{
  "n_layer": 13,
  "d_model": 224,
  "n_head": 4,
  "n_kv_head": 4,
  "head_dim": 64,
  "d_mlp": 896,
  "vocab_size": 1024,
  "activation": "gelu",
  "norm": "layernorm",
  "norm_place": "pre",
  "norm_eps": 1e-05,
  "positions": "learned",
  "qk_norm": false,
  "attn_scale": 0.125,
  "bias": "none",
  "tie_embeddings": true,
  "parallel_block": false,
  "init": "normal",
  "init_std_qkv": 0.0334,
  "init_std_o": 0.00655,
  "init_std_up": 0.0334,
  "init_std_down": 0.00655,
  "init_out_by_depth": true,
  "optimizer": "adamw",
  "lr": 0.00171,
  "lr_mult_qkv": 0.7,
  "beta1": 0.95,
  "beta2": 0.95,
  "lr_head": 0.004,
  "warmup_steps": 364,
  "schedule": "cos",
  "final_lr_fraction": 0.0,
  "batch_tokens": 16384,
  "seq_len": 256,
  "doc_mask": false,
  "train_tokens": 144600000,
  "steps": 8826,
  "dataset": "wikipedia_en"
}
MLP neurons of a small language model. Each row is named by its layer, matrix (down: output weights) and neuron, and shows model dimensions 160-223. Each number is 200 + 30 x the weight over its row's rms, rounded and kept within 0 to 999.
After each neuron's rows, "fires before" lists the tokens most often just after its 100 highest values on Wikipedia text that the model never trained on.

L3.down248,172,222,184,173,232,156,160,200,169,220,242,220,201,202,203,221,186,221,169,187,148,191,168,204,193,209,231,205,203,199,243,197,230,153,207,219,247,199,218,181,165,218,198,216,215,230,199,220,203,212,204,227,224,221,168,225,209,211,150,159,217,208,159,178
fires before: "ing", "ent", "ed", "is"

L4.down32,170,223,194,220,202,221,156,173,209,203,236,200,188,172,187,150,178,186,148,200,180,220,253,175,228,217,231,151,221,249,195,190,181,182,241,159,204,182,135,240,185,180,234,200,219,224,185,162,179,248,215,202,184,227,236,209,129,179,161,218,213,186,195,190
fires before: "al", "ad", "ar", "im", "en"

L10.down173,195,191,202,186,264,184,270,161,203,207,259,176,224,190,164,170,198,233,154,203,217,232,196,275,198,220,169,193,214,202,250,192,173,172,221,219,203,215,185,203,203,203,217,254,162,209,263,244,80,214,197,237,188,199,208,228,230,187,235,170,148,227,237,182
fires before: "|", "-", "\n"

L8.down176,209,202,167,199,285,187,267,175,197,222,223,161,227,213,182,175,191,198,154,161,205,239,212,272,205,208,184,209,213,196,252,192,183,198,210,214,204,201,187,193,172,180,232,221,167,215,235,261,62,223,215,258,205,165,194,220,225,162,212,180,179,210,217,212
fires before: "|", "-", "\n", " "

L8.down685,173,194,207,183,169,176,183,177,166,212,226,198,155,176,165,133,198,231,185,214,195,224,174,201,228,232,161,153,150,223,189,239,203,193,206,209,250,178,224,208,213,228,237,192,214,245,179,199,242,160,199,214,220,224,215,231,226,230,168,191,193,176,215,204
fires before: "er", "t", "c", ".", "en"

L10.down641,191,194,194,189,228,194,246,145,197,235,243,160,193,172,169,196,231,214,192,160,223,195,224,194,207,215,175,198,159,224,231,207,204,204,249,221,210,231,154,196,193,175,248,165,184,229,221,184,106,191,212,179,186,199,216,254,208,217,257,166,191,215,235,250
fires before: "\n", " The", " A", " In", " S"

L9.down751,218,254,170,231,204,180,217,230,164,233,178,178,212,188,196,279,261,257,150,183,217,172,207,192,176,214,235,157,243,244,254,148,193,171,199,197,153,222,178,202,237,174,191,222,250,193,218,166,199,224,216,167,212,186,230,184,261,204,186,226,155,197,224,190
fires before: "n", "t", "ut", "f", "d"

L8.down68,198,177,238,146,203,215,182,258,218,185,177,207,203,167,265,216,206,165,227,155,185,203,228,212,206,174,232,236,158,199,205,266,163,151,189,186,189,224,252,240,167,153,204,176,197,190,185,176,169,204,257,192,226,232,154,209,163,184,178,166,188,200,151,172
fires before: "b", "s", "ed", " of", "n"

L9.down462,220,248,172,222,206,237,169,174,152,172,258,204,187,162,202,153,220,197,105,207,211,186,191,191,165,210,243,163,176,204,229,184,152,183,204,166,190,208,176,208,202,176,204,165,167,174,236,205,219,204,221,200,226,222,190,139,164,229,170,212,123,196,227,202
fires before: "ary", "al", "en", "ce", "re"

L5.down237,225,201,185,179,213,146,202,177,158,173,201,177,218,225,150,217,263,216,194,198,187,161,216,216,273,241,199,210,197,224,253,199,194,214,235,182,200,177,199,201,200,237,216,227,209,230,223,152,211,217,150,230,200,199,191,147,225,286,171,215,161,191,193,164
fires before: "o", "n", "ard", "s", "er", ":"

L9.down143,204,205,178,186,217,171,212,166,205,192,237,193,175,167,178,183,206,208,195,225,231,174,209,171,170,228,163,168,152,216,207,198,223,204,237,202,192,228,197,221,220,188,233,146,215,271,210,192,150,200,191,175,161,222,211,257,217,203,229,205,224,206,223,244
fires before: "\n", " The", " I", " In", " T"

L10.down704,246,274,264,242,208,224,155,249,189,171,201,166,182,194,192,196,209,183,260,215,185,269,171,202,212,171,204,184,204,167,229,174,164,184,155,221,136,191,200,227,183,222,227,241,204,202,192,138,201,215,243,199,230,187,208,244,199,199,164,224,179,184,161,125
fires before: "-", "\n", "w", "."

L5.down367,188,194,177,188,177,147,166,234,210,191,211,182,200,237,254,172,203,226,212,195,255,228,194,155,212,174,180,225,204,218,192,153,198,189,221,256,194,175,184,211,218,215,211,211,247,185,202,177,179,194,223,197,154,153,278,258,255,259,212,186,205,157,196,190
fires before: " St", "at", "ian", " |", "y", " ("

L10.down284,223,187,186,193,164,241,256,217,195,236,188,233,170,172,201,215,238,135,177,218,227,174,187,232,259,171,164,206,262,185,213,172,208,225,181,230,162,235,209,232,221,120,157,216,202,187,205,240,188,200,182,219,198,167,194,187,239,203,192,203,144,193,210,273
fires before: ".", ",", "s"

L5.down509,178,229,206,217,219,130,200,204,168,151,197,140,241,204,171,180,189,167,183,164,183,188,217,237,154,199,206,208,231,233,262,138,226,221,185,212,152,201,217,206,139,194,196,190,190,250,177,207,216,215,210,235,200,199,197,206,212,179,243,219,161,178,178,212
fires before: " |", ".", "8", " ", ","

L4.down261,143,192,204,171,179,156,174,203,175,198,271,191,195,246,219,230,187,233,224,238,248,181,191,203,208,222,164,204,198,190,230,180,177,190,261,194,253,162,231,215,200,218,217,225,204,181,206,201,189,165,190,195,178,175,255,240,229,254,222,171,207,180,255,155
fires before: " St", "at", "ess", "ed", "re", "el"

L5.down844,168,182,186,211,159,190,176,229,253,176,260,170,182,193,216,166,211,196,228,200,219,240,167,163,214,176,193,219,218,237,184,188,192,148,220,212,249,216,209,265,209,191,212,202,234,176,218,129,192,202,155,187,194,179,241,277,263,231,177,198,190,173,224,224
fires before: " St", "ed", " of", "at", "u"

L3.down95,177,209,192,220,210,204,216,223,222,178,168,202,209,170,219,201,232,193,129,247,197,220,159,213,219,191,239,218,165,177,196,235,164,155,146,197,220,183,193,268,204,196,195,200,212,166,226,188,190,242,211,223,170,191,183,208,203,229,102,201,208,232,144,198
fires before: "u", "ct", "en", "ac", "ed", "ent"

L9.down497,198,184,231,151,211,194,211,198,212,184,150,217,158,255,144,235,241,210,207,209,122,234,183,188,248,249,196,212,239,178,167,229,261,263,187,197,236,240,155,198,103,162,193,200,216,209,175,165,191,262,189,222,199,222,215,241,190,147,172,220,203,215,230,164
fires before: "o", "d", "an", "un", "os", "."

L10.down798,133,272,239,225,254,233,121,281,224,191,191,156,235,190,218,163,162,266,187,272,204,201,234,190,224,167,145,208,170,172,192,167,192,171,209,204,184,188,192,214,182,227,195,237,201,221,211,211,194,204,200,207,205,218,210,198,207,247,126,228,227,206,178,267
fires before: "p", "c", "m", "v", "f", "ac"

L4.down148,192,184,174,131,194,163,207,218,206,174,232,197,218,158,190,177,214,180,157,195,182,211,184,220,200,191,216,218,174,188,179,203,203,176,219,164,194,250,186,216,249,231,175,187,178,187,149,191,232,212,159,203,217,174,228,213,134,159,174,211,201,219,227,186
fires before: "ic", "or", "er", "l", "u", " the"

L4.down491,156,256,249,185,178,199,186,206,203,220,170,215,211,191,226,233,245,169,168,212,162,212,150,179,184,254,237,183,176,227,175,229,174,157,153,186,265,206,231,246,214,215,202,162,211,211,225,166,210,178,190,208,191,166,154,175,230,224,158,175,239,186,172,149
fires before: "er", "ch", "ed", "en", "ing", "in"

L8.down383,164,161,250,213,142,238,181,180,200,211,177,182,189,136,156,151,239,208,159,189,196,219,157,174,203,140,215,218,198,278,178,236,211,228,180,173,180,202,235,248,187,207,203,185,238,216,227,169,237,178,207,230,193,236,220,194,188,193,156,220,192,212,158,222
fires before: "al", "d", "end", "an", "ber"

L10.down121,182,172,223,225,178,236,194,148,287,215,163,202,177,188,184,211,170,183,222,178,230,236,166,197,259,185,201,217,181,193,205,232,229,156,145,184,225,177,253,191,180,203,261,182,199,190,238,157,171,183,230,216,214,233,166,201,214,215,179,222,185,180,125,207
fires before: "p", "ed", "e", "s", "es"

L4.down756,234,218,226,216,249,188,193,181,167,221,187,201,191,187,176,159,205,192,172,242,214,165,223,195,224,184,227,212,208,208,225,178,218,189,194,269,193,220,201,252,195,193,190,184,263,166,241,167,182,176,240,223,177,176,180,223,224,163,128,166,240,135,208,197
fires before: "ing", "al", " the", "st", "t"

L10.down355,170,254,213,199,188,215,229,173,217,177,229,238,213,235,230,191,219,197,195,263,195,247,285,214,153,187,216,230,229,156,205,207,232,222,169,185,206,244,190,189,179,193,202,156,211,265,193,180,165,220,216,223,177,177,237,194,194,151,164,236,227,199,177,183
fires before: "ear", "ou", "u", "oun", "a"

L9.down720,220,144,211,164,208,198,191,233,222,233,234,197,185,232,209,234,178,221,258,195,214,261,202,315,205,207,221,201,205,164,194,174,194,291,148,197,152,208,245,181,191,174,209,183,157,164,196,263,241,227,197,184,174,237,170,229,214,211,207,226,191,226,214,219
fires before: " ", "9", "1", "2", " J"

L9.down703,223,162,174,195,168,202,186,174,188,218,234,229,161,170,238,191,180,236,176,216,207,246,234,176,251,191,228,246,222,196,176,168,260,228,203,198,168,210,196,172,179,212,221,201,156,151,191,217,205,216,188,214,224,221,168,244,198,178,222,227,198,192,196,212
fires before: "ay", "e", "n", "mer", "m", "ac"

L9.down338,161,233,201,210,185,211,156,199,196,218,269,164,155,227,227,208,185,203,177,221,143,248,214,244,251,187,220,219,202,238,192,211,250,191,199,216,223,170,254,202,139,212,226,196,171,217,193,220,123,232,231,208,215,259,207,179,138,213,170,248,250,191,138,172
fires before: "e", "qu", "ed", "el", "at"

L8.down57,208,142,236,217,218,151,240,231,201,161,224,249,224,200,213,223,224,219,217,184,201,189,213,104,219,231,204,184,187,244,196,204,152,199,197,177,234,204,208,206,157,176,174,199,156,264,214,231,177,245,217,207,211,153,213,214,165,263,235,183,200,160,196,187
fires before: "S", "l", "c", "b", "p", "K"

L8.down887,170,172,199,190,237,167,179,156,196,252,173,252,238,174,224,193,170,223,231,199,214,193,198,190,189,223,148,193,201,127,179,206,205,172,191,231,203,236,214,205,201,174,182,179,288,173,245,241,171,153,202,218,239,201,235,205,224,223,167,235,247,202,196,163
fires before: "e", "es", "ing", "h", "ed"

L8.down803,209,221,127,220,155,190,270,179,234,188,209,188,246,212,206,153,179,197,233,229,175,213,216,215,245,233,217,202,187,172,228,195,188,153,230,120,173,188,276,150,161,170,171,177,183,198,156,166,198,192,142,193,176,226,196,227,175,186,128,141,194,188,197,268
fires before: "l", "g", "ine", "el", "on"

L10.down101,201,199,215,231,199,129,215,160,231,168,198,173,153,205,149,199,200,233,194,225,152,152,191,225,199,235,209,195,230,191,216,205,248,179,188,122,189,164,213,224,185,207,204,226,152,233,214,206,140,223,223,218,179,236,210,204,215,177,190,211,187,199,201,214
fires before: "|", "|---|---", "|---"

L5.down779,198,177,158,155,213,198,193,217,218,187,199,177,201,238,220,174,238,238,212,197,120,192,204,238,189,171,253,183,212,235,175,213,186,281,184,222,230,217,218,219,139,149,207,249,188,175,192,227,240,171,189,193,216,211,170,220,212,182,198,172,221,197,215,185
fires before: " ", " –"

L8.down548,199,241,258,221,185,180,150,207,217,188,235,129,204,202,178,221,243,236,179,200,174,201,169,202,211,200,221,235,204,224,184,239,210,219,221,193,185,207,222,204,160,257,160,253,213,264,224,130,193,234,192,195,212,239,202,182,231,197,149,202,218,187,205,170
fires before: "al", "7", "8", "2", "d", "n"

L8.down360,196,227,197,246,274,225,168,260,198,106,213,179,197,185,225,183,193,199,156,225,204,219,226,168,220,172,178,160,183,186,236,195,156,201,198,171,166,214,177,197,191,181,188,178,216,192,204,216,194,229,201,173,165,204,244,193,225,239,153,236,169,180,241,213
fires before: "c", "g", "p", "m", "l"

L10.down646,193,233,136,150,178,210,213,167,219,189,239,211,181,214,181,136,177,173,185,197,224,232,224,166,177,220,230,213,146,163,187,230,146,193,155,229,201,188,247,199,144,147,179,162,208,235,128,215,278,206,172,216,215,173,150,188,178,243,154,179,219,169,182,250
fires before: "n", "it", "ed", "in", "on", "g"

L8.down695,168,202,215,201,200,219,221,190,152,252,259,208,183,180,229,191,277,282,169,190,192,193,110,202,190,217,164,144,147,225,178,207,189,218,231,184,246,203,171,221,173,204,219,179,166,208,238,156,169,171,209,185,197,227,205,242,237,273,179,202,207,203,271,154
fires before: "at", "ess", "n", "H", "C"

L9.down768,200,229,218,214,192,143,143,212,235,187,257,214,222,200,168,245,206,247,171,250,178,217,224,209,182,209,159,208,196,213,200,176,196,172,191,223,266,189,186,180,192,219,179,226,204,226,123,184,183,243,206,223,262,129,186,205,207,210,184,153,177,211,203,142
fires before: "t", "ed", "n", "is"

L10.down688,214,249,228,218,194,191,156,243,194,154,181,231,201,205,194,188,204,250,176,207,233,183,221,120,195,163,129,207,175,180,168,171,224,165,176,221,174,188,188,178,226,187,171,209,219,208,189,256,189,207,217,232,210,153,233,199,250,241,180,205,202,215,195,182
fires before: "c", "g", "j", "v", "f", "p"

L3.down125,189,244,198,178,202,166,190,201,242,197,250,183,214,210,193,151,207,246,204,210,194,211,196,190,207,245,237,227,236,231,195,127,207,198,232,170,207,231,213,209,168,194,254,208,223,218,224,217,192,227,223,176,225,229,181,190,209,203,180,201,200,170,175,162
fires before: "ic", "k", "ish", "l", "c", "is"

L9.down373,196,231,174,192,208,197,231,212,188,205,227,186,216,168,228,226,236,167,203,260,180,135,212,270,210,170,196,201,222,177,192,220,228,180,169,234,195,230,229,233,206,189,229,201,170,186,183,251,206,234,208,186,180,200,238,210,200,191,182,182,202,216,165,174
fires before: " as", " in", " by", " to", " on", " with"

L9.down625,198,142,240,231,191,169,197,260,176,230,174,195,222,181,255,205,202,184,202,186,228,141,205,215,204,145,210,154,195,237,188,188,235,173,186,254,159,223,235,222,199,221,176,185,184,192,142,212,227,99,209,181,229,205,202,199,198,196,219,200,192,238,213,207
fires before: "ed", "or", "t", "ions", "en"

L10.down795,207,188,231,146,213,228,156,201,201,188,192,188,261,198,172,177,182,238,215,200,228,223,235,164,171,179,219,178,182,206,214,240,195,212,206,198,255,216,164,216,190,164,182,192,185,243,237,217,172,199,240,240,237,223,173,214,192,166,187,170,216,200,161,272
fires before: "l", "ong", "p", "so", "d", ":"

L10.down476,250,192,204,197,180,210,204,219,173,228,222,207,179,167,185,208,212,109,181,245,227,212,195,211,188,128,203,215,220,234,240,161,185,154,192,208,235,228,207,208,235,159,180,141,169,122,198,188,124,242,199,185,193,168,146,187,264,194,168,169,148,172,214,239
fires before: "ce", "c", "s", " |"

L9.down130,214,176,270,202,198,207,211,192,156,164,197,158,227,190,168,250,177,180,198,149,203,216,214,214,220,177,210,212,259,175,213,152,228,206,204,195,204,165,171,203,158,170,215,193,222,223,167,175,164,221,205,180,199,198,195,213,179,181,193,220,142,216,164,172
fires before: "ember", ".", " |"

L9.down547,202,146,199,232,206,209,200,184,179,160,167,227,172,187,236,213,202,231,226,161,193,186,190,215,203,238,169,228,206,205,200,209,150,196,185,195,146,203,232,181,182,214,211,218,187,161,164,230,238,191,211,176,193,212,233,218,191,238,179,253,224,198,168,200
fires before: "r", "it", "e", "on"

L9.down189,229,212,153,197,164,177,180,149,195,194,197,248,161,157,221,158,207,276,197,235,200,200,155,248,190,188,177,202,150,186,222,209,205,186,229,208,195,201,221,182,259,216,222,176,183,241,184,149,267,184,198,171,201,213,189,231,205,193,145,203,216,212,212,208
fires before: "5", "1", "0", "7", "2", "6"

L8.down54,181,199,167,173,210,277,176,162,234,209,184,236,221,218,189,232,211,190,244,157,229,179,169,234,236,192,146,198,189,182,188,196,198,167,232,260,204,247,218,193,192,203,186,141,189,196,210,225,208,147,252,200,214,240,189,192,200,204,159,168,218,205,158,200
fires before: "e", " the", "es", " ", "ion"

L10.down314,160,229,223,171,259,129,226,183,162,234,217,177,169,213,201,172,225,196,232,233,159,148,207,236,214,223,173,252,172,230,259,203,189,207,195,213,208,163,168,168,171,210,172,222,143,224,202,200,162,149,161,222,204,165,217,271,235,219,178,191,169,166,183,195
fires before: "ing", "|", "|---|---", "er", " the", "ct"

L5.down752,212,226,205,177,188,228,173,224,145,201,225,238,244,220,183,202,239,195,210,211,142,240,183,179,201,258,195,175,175,163,194,186,190,134,243,215,221,227,194,233,253,215,138,200,204,212,193,180,204,263,163,233,243,227,237,167,219,227,154,281,171,210,262,198
fires before: "ess", "er", "or", "ir", "l", "in"

L8.down66,174,156,208,194,203,236,190,218,205,165,209,217,164,181,204,138,190,244,217,171,161,162,177,181,210,211,189,249,68,227,242,242,211,221,226,134,217,178,203,238,218,205,219,221,195,215,177,210,231,186,249,206,173,211,174,248,204,225,154,173,162,133,229,198
fires before: "ich", "o", "i", "at"

L9.down774,166,194,214,164,167,239,182,217,199,141,204,201,201,208,162,131,203,217,167,136,138,178,175,143,190,209,207,209,173,236,173,243,177,164,209,198,187,198,181,214,190,197,201,210,213,173,163,167,208,260,229,230,190,192,173,218,156,234,112,212,219,93,192,196
fires before: "ich", "o", "ity", "it", "i"

L5.down178,221,135,176,241,260,230,195,188,190,176,168,221,199,229,191,156,219,212,258,218,170,201,133,191,217,185,163,215,162,239,271,185,193,208,215,185,202,257,236,190,193,187,211,222,250,206,180,222,216,192,214,179,188,205,220,223,221,192,178,232,237,195,216,192
fires before: "it", "r", "u", "uc", "e"

L3.down534,237,163,153,148,242,218,203,191,223,243,205,127,214,159,243,177,231,276,232,183,182,189,206,255,248,187,197,157,214,220,216,193,204,213,223,181,204,219,236,200,197,172,194,257,214,185,192,211,212,203,251,215,236,198,149,200,189,159,170,206,229,198,199,164
fires before: " ", " the", " –", "."

L5.down697,188,215,203,218,166,150,148,169,195,223,277,189,236,160,171,245,185,240,213,234,221,171,189,237,252,206,194,221,231,267,174,174,224,150,231,184,257,191,237,178,159,167,220,218,209,185,192,228,201,225,196,174,143,186,195,175,220,214,196,180,211,173,155,247
fires before: "it", "l", "is", "ic", " to"

L8.down827,210,149,225,168,231,171,192,261,211,203,192,164,217,191,172,219,238,221,257,170,162,196,193,223,152,185,164,235,207,224,207,284,156,196,159,196,272,228,183,229,189,194,183,250,213,259,204,242,174,231,211,268,184,196,207,173,190,214,176,137,239,184,197,204
fires before: "c", "S", "s", "m", "l", "p"

L9.down826,161,216,224,216,286,182,211,190,182,173,188,205,183,174,151,150,172,197,208,229,178,187,182,257,191,233,167,180,205,194,254,188,175,181,189,150,214,158,207,230,219,198,214,230,166,236,245,152,126,195,226,234,203,136,248,234,205,217,151,179,204,205,220,248
fires before: "\n", "|", "|---|---", "y", "|---"

L8.down338,196,215,200,191,223,184,224,204,185,138,187,221,214,187,216,206,215,204,179,230,217,189,226,219,212,193,170,179,171,138,221,253,216,228,172,164,258,183,194,199,228,173,177,195,161,195,185,236,173,209,207,181,195,192,243,195,209,208,202,156,198,250,214,169
fires before: " by", "ed", " as", " to", " in"

L5.down841,250,239,254,209,221,216,205,186,148,215,226,176,152,200,228,238,210,173,176,228,214,210,215,207,198,193,183,175,266,178,161,212,210,226,257,205,209,232,174,236,192,157,198,165,212,221,187,231,217,235,211,213,176,228,217,180,216,207,127,209,275,231,169,183
fires before: "ear", "d", "al", "u", "en", "ou"

L10.down694,197,168,205,195,175,216,171,259,201,168,146,212,199,143,223,221,194,173,191,162,254,147,265,225,216,175,200,161,237,205,170,229,212,191,185,270,165,194,223,217,216,142,169,208,241,168,257,209,212,146,190,120,183,213,207,173,178,166,195,209,201,226,191,263
fires before: "iv", "ive", "or", "ed", "u", "ur"

L10.down410,184,171,194,233,228,205,252,186,189,209,207,143,227,269,203,195,209,75,208,211,188,200,208,167,193,197,157,248,186,175,215,245,212,184,271,243,253,187,163,185,173,187,155,183,225,248,166,194,216,185,197,192,206,228,218,222,184,185,154,183,218,173,201,210
fires before: "l", "ro", "re", "le", "ut", "ear"

L9.down212,202,182,182,207,187,197,213,174,220,221,217,173,244,229,209,241,200,264,212,227,174,191,207,199,185,203,197,211,224,257,216,206,225,165,220,196,170,224,219,192,145,222,224,150,196,208,196,218,190,240,229,151,218,186,183,199,155,189,134,196,207,197,142,185
fires before: "1", "2", "l", "is", "id", "ers"

L8.down153,196,196,150,183,192,235,176,255,188,241,225,201,210,181,197,217,175,239,227,184,192,242,201,277,197,148,214,175,181,189,203,211,270,159,188,162,221,216,227,197,212,205,282,183,202,163,156,189,201,200,199,218,213,177,173,199,226,174,213,191,162,196,195,204
fires before: "all", "al", "n", "k", "ap"

L10.down24,186,232,200,239,184,192,218,258,203,190,195,202,226,172,185,261,228,212,211,197,222,177,232,149,214,217,187,185,196,222,181,142,182,204,218,219,211,208,202,190,270,186,186,182,211,218,177,177,182,214,175,173,210,195,136,166,234,221,191,169,164,162,221,182
fires before: "n", "r", "U", "t", "le"

L10.down788,228,212,269,252,154,226,223,168,212,214,170,260,173,180,243,183,195,160,159,208,184,223,215,173,213,173,143,203,226,232,205,171,219,234,173,235,204,231,169,198,218,204,201,170,193,182,210,179,200,142,204,185,212,180,178,191,208,209,125,265,193,178,174,262
fires before: "s", " a"

L5.down615,266,222,217,164,206,226,148,236,243,176,247,184,253,118,143,239,190,261,216,215,172,176,181,202,185,175,205,175,191,195,213,192,231,156,167,200,176,178,202,212,214,180,212,206,202,166,200,280,209,222,262,212,183,192,124,166,213,193,172,209,176,188,147,197
fires before: "al", "s", "n", "f", "ter"

L5.down67,170,199,165,198,232,193,219,160,192,182,180,168,199,197,207,190,279,170,217,197,146,185,182,203,234,188,194,175,190,189,167,223,205,179,189,286,218,235,169,191,142,145,200,120,222,160,182,205,240,192,204,216,182,225,199,191,204,194,168,207,217,194,229,213
fires before: "ort", "l", "res", "ro", "s", "or"

L4.down754,211,169,175,190,135,238,186,176,202,150,253,200,139,193,228,152,184,205,177,249,192,153,280,274,238,233,211,230,203,248,222,200,197,211,166,198,229,180,219,198,193,145,179,205,179,143,201,243,189,194,226,212,224,209,157,242,204,183,259,198,205,190,167,204
fires before: "r", "e", "h", "ect", "ing", "i"

L10.down511,249,193,168,203,182,215,210,205,180,238,178,171,176,228,271,256,199,216,189,215,181,238,263,220,207,173,242,178,240,182,168,162,213,223,209,218,197,190,196,121,239,272,219,199,234,200,184,201,188,157,181,222,200,135,202,218,211,205,201,258,212,191,213,232
fires before: "=", "e", "r", "m", "n", "ro"

L9.down742,259,176,229,218,235,208,191,206,153,243,212,224,231,224,198,231,182,217,214,245,246,133,181,143,219,139,191,153,241,189,222,132,218,176,173,247,178,173,214,188,250,186,206,153,173,243,162,222,199,221,192,180,215,131,203,156,201,224,223,204,112,192,177,205
fires before: "t", "ion", "ts", "en", "ct", "b"

L4.down675,231,230,179,208,205,159,245,218,198,253,187,176,211,196,148,192,221,242,182,193,209,186,218,174,191,228,159,166,223,195,215,198,217,204,177,293,227,230,196,248,239,176,163,149,271,210,184,201,157,183,188,210,180,166,227,154,227,208,178,251,146,175,240,198
fires before: "t", "d", "s", "f", "r", "st"

L4.down178,238,219,158,239,158,141,229,220,155,167,231,261,166,246,181,181,219,165,196,221,186,216,209,206,210,241,184,203,190,257,207,223,181,194,184,249,267,191,206,194,150,182,203,208,215,188,168,181,180,214,159,218,207,215,230,247,139,161,178,212,214,171,129,165
fires before: "ed", "m", "ation", "at", "o", " the"

L8.down335,218,194,205,197,179,186,213,189,218,202,163,249,158,158,195,154,221,265,206,227,198,214,181,223,193,182,158,190,224,181,180,187,161,201,192,252,183,172,216,187,202,183,215,229,166,229,221,224,236,165,179,178,252,214,252,234,198,214,119,164,224,208,214,179
fires before: "1", "0", "2", "3", "4", "9"

L8.down9,197,188,183,213,228,147,176,177,230,212,182,213,164,173,142,215,243,215,214,194,252,165,236,143,193,192,216,174,204,230,178,225,221,215,261,181,186,221,178,190,172,160,225,164,220,236,229,199,142,183,202,250,213,216,215,202,182,190,269,222,228,249,246,236
fires before: "\n", " He", " The", " D", " In", "Z"

L3.down458,234,197,180,196,162,192,212,209,144,231,200,216,188,210,157,243,190,215,211,220,217,186,205,190,191,236,212,194,246,183,233,201,240,225,190,219,189,166,237,230,211,233,209,205,199,220,205,186,204,198,181,261,182,191,201,210,207,229,217,184,215,156,200,130
fires before: "op", "s", " A", "o"

L5.down876,208,156,188,232,254,265,194,191,161,207,234,179,210,211,220,175,159,131,169,144,230,227,263,189,241,156,194,250,163,203,163,234,164,182,241,170,207,216,206,191,195,201,172,149,239,199,219,172,198,164,203,242,225,206,223,225,136,204,180,162,176,215,172,221
fires before: "s", "d", "n", "m", "st", "re"

L5.down256,143,174,205,117,203,220,232,228,238,184,206,158,164,225,260,189,183,243,203,211,150,214,272,302,201,231,194,211,211,194,177,201,174,195,200,236,203,209,232,236,163,158,193,238,164,196,155,224,203,214,209,150,214,230,168,236,201,160,180,194,225,190,217,184
fires before: " "

L3.down116,220,140,152,250,221,123,188,191,232,168,184,206,186,197,212,178,242,181,171,205,215,172,168,207,177,191,197,213,243,175,204,196,236,191,188,200,186,234,246,246,208,175,192,236,221,209,187,235,229,153,186,201,206,208,222,150,194,239,188,208,252,244,204,208
fires before: "ent", "ed", "er", "u", "en", "l"

L3.down354,207,164,177,188,186,222,244,163,214,210,194,244,185,182,177,197,195,178,196,215,239,225,211,230,200,185,184,149,273,243,183,171,271,184,201,182,192,229,218,227,181,172,190,190,168,195,207,213,173,214,182,231,185,164,174,187,159,180,175,180,188,254,181,232
fires before: "s", "r", "\n", "ed", "an", "ing"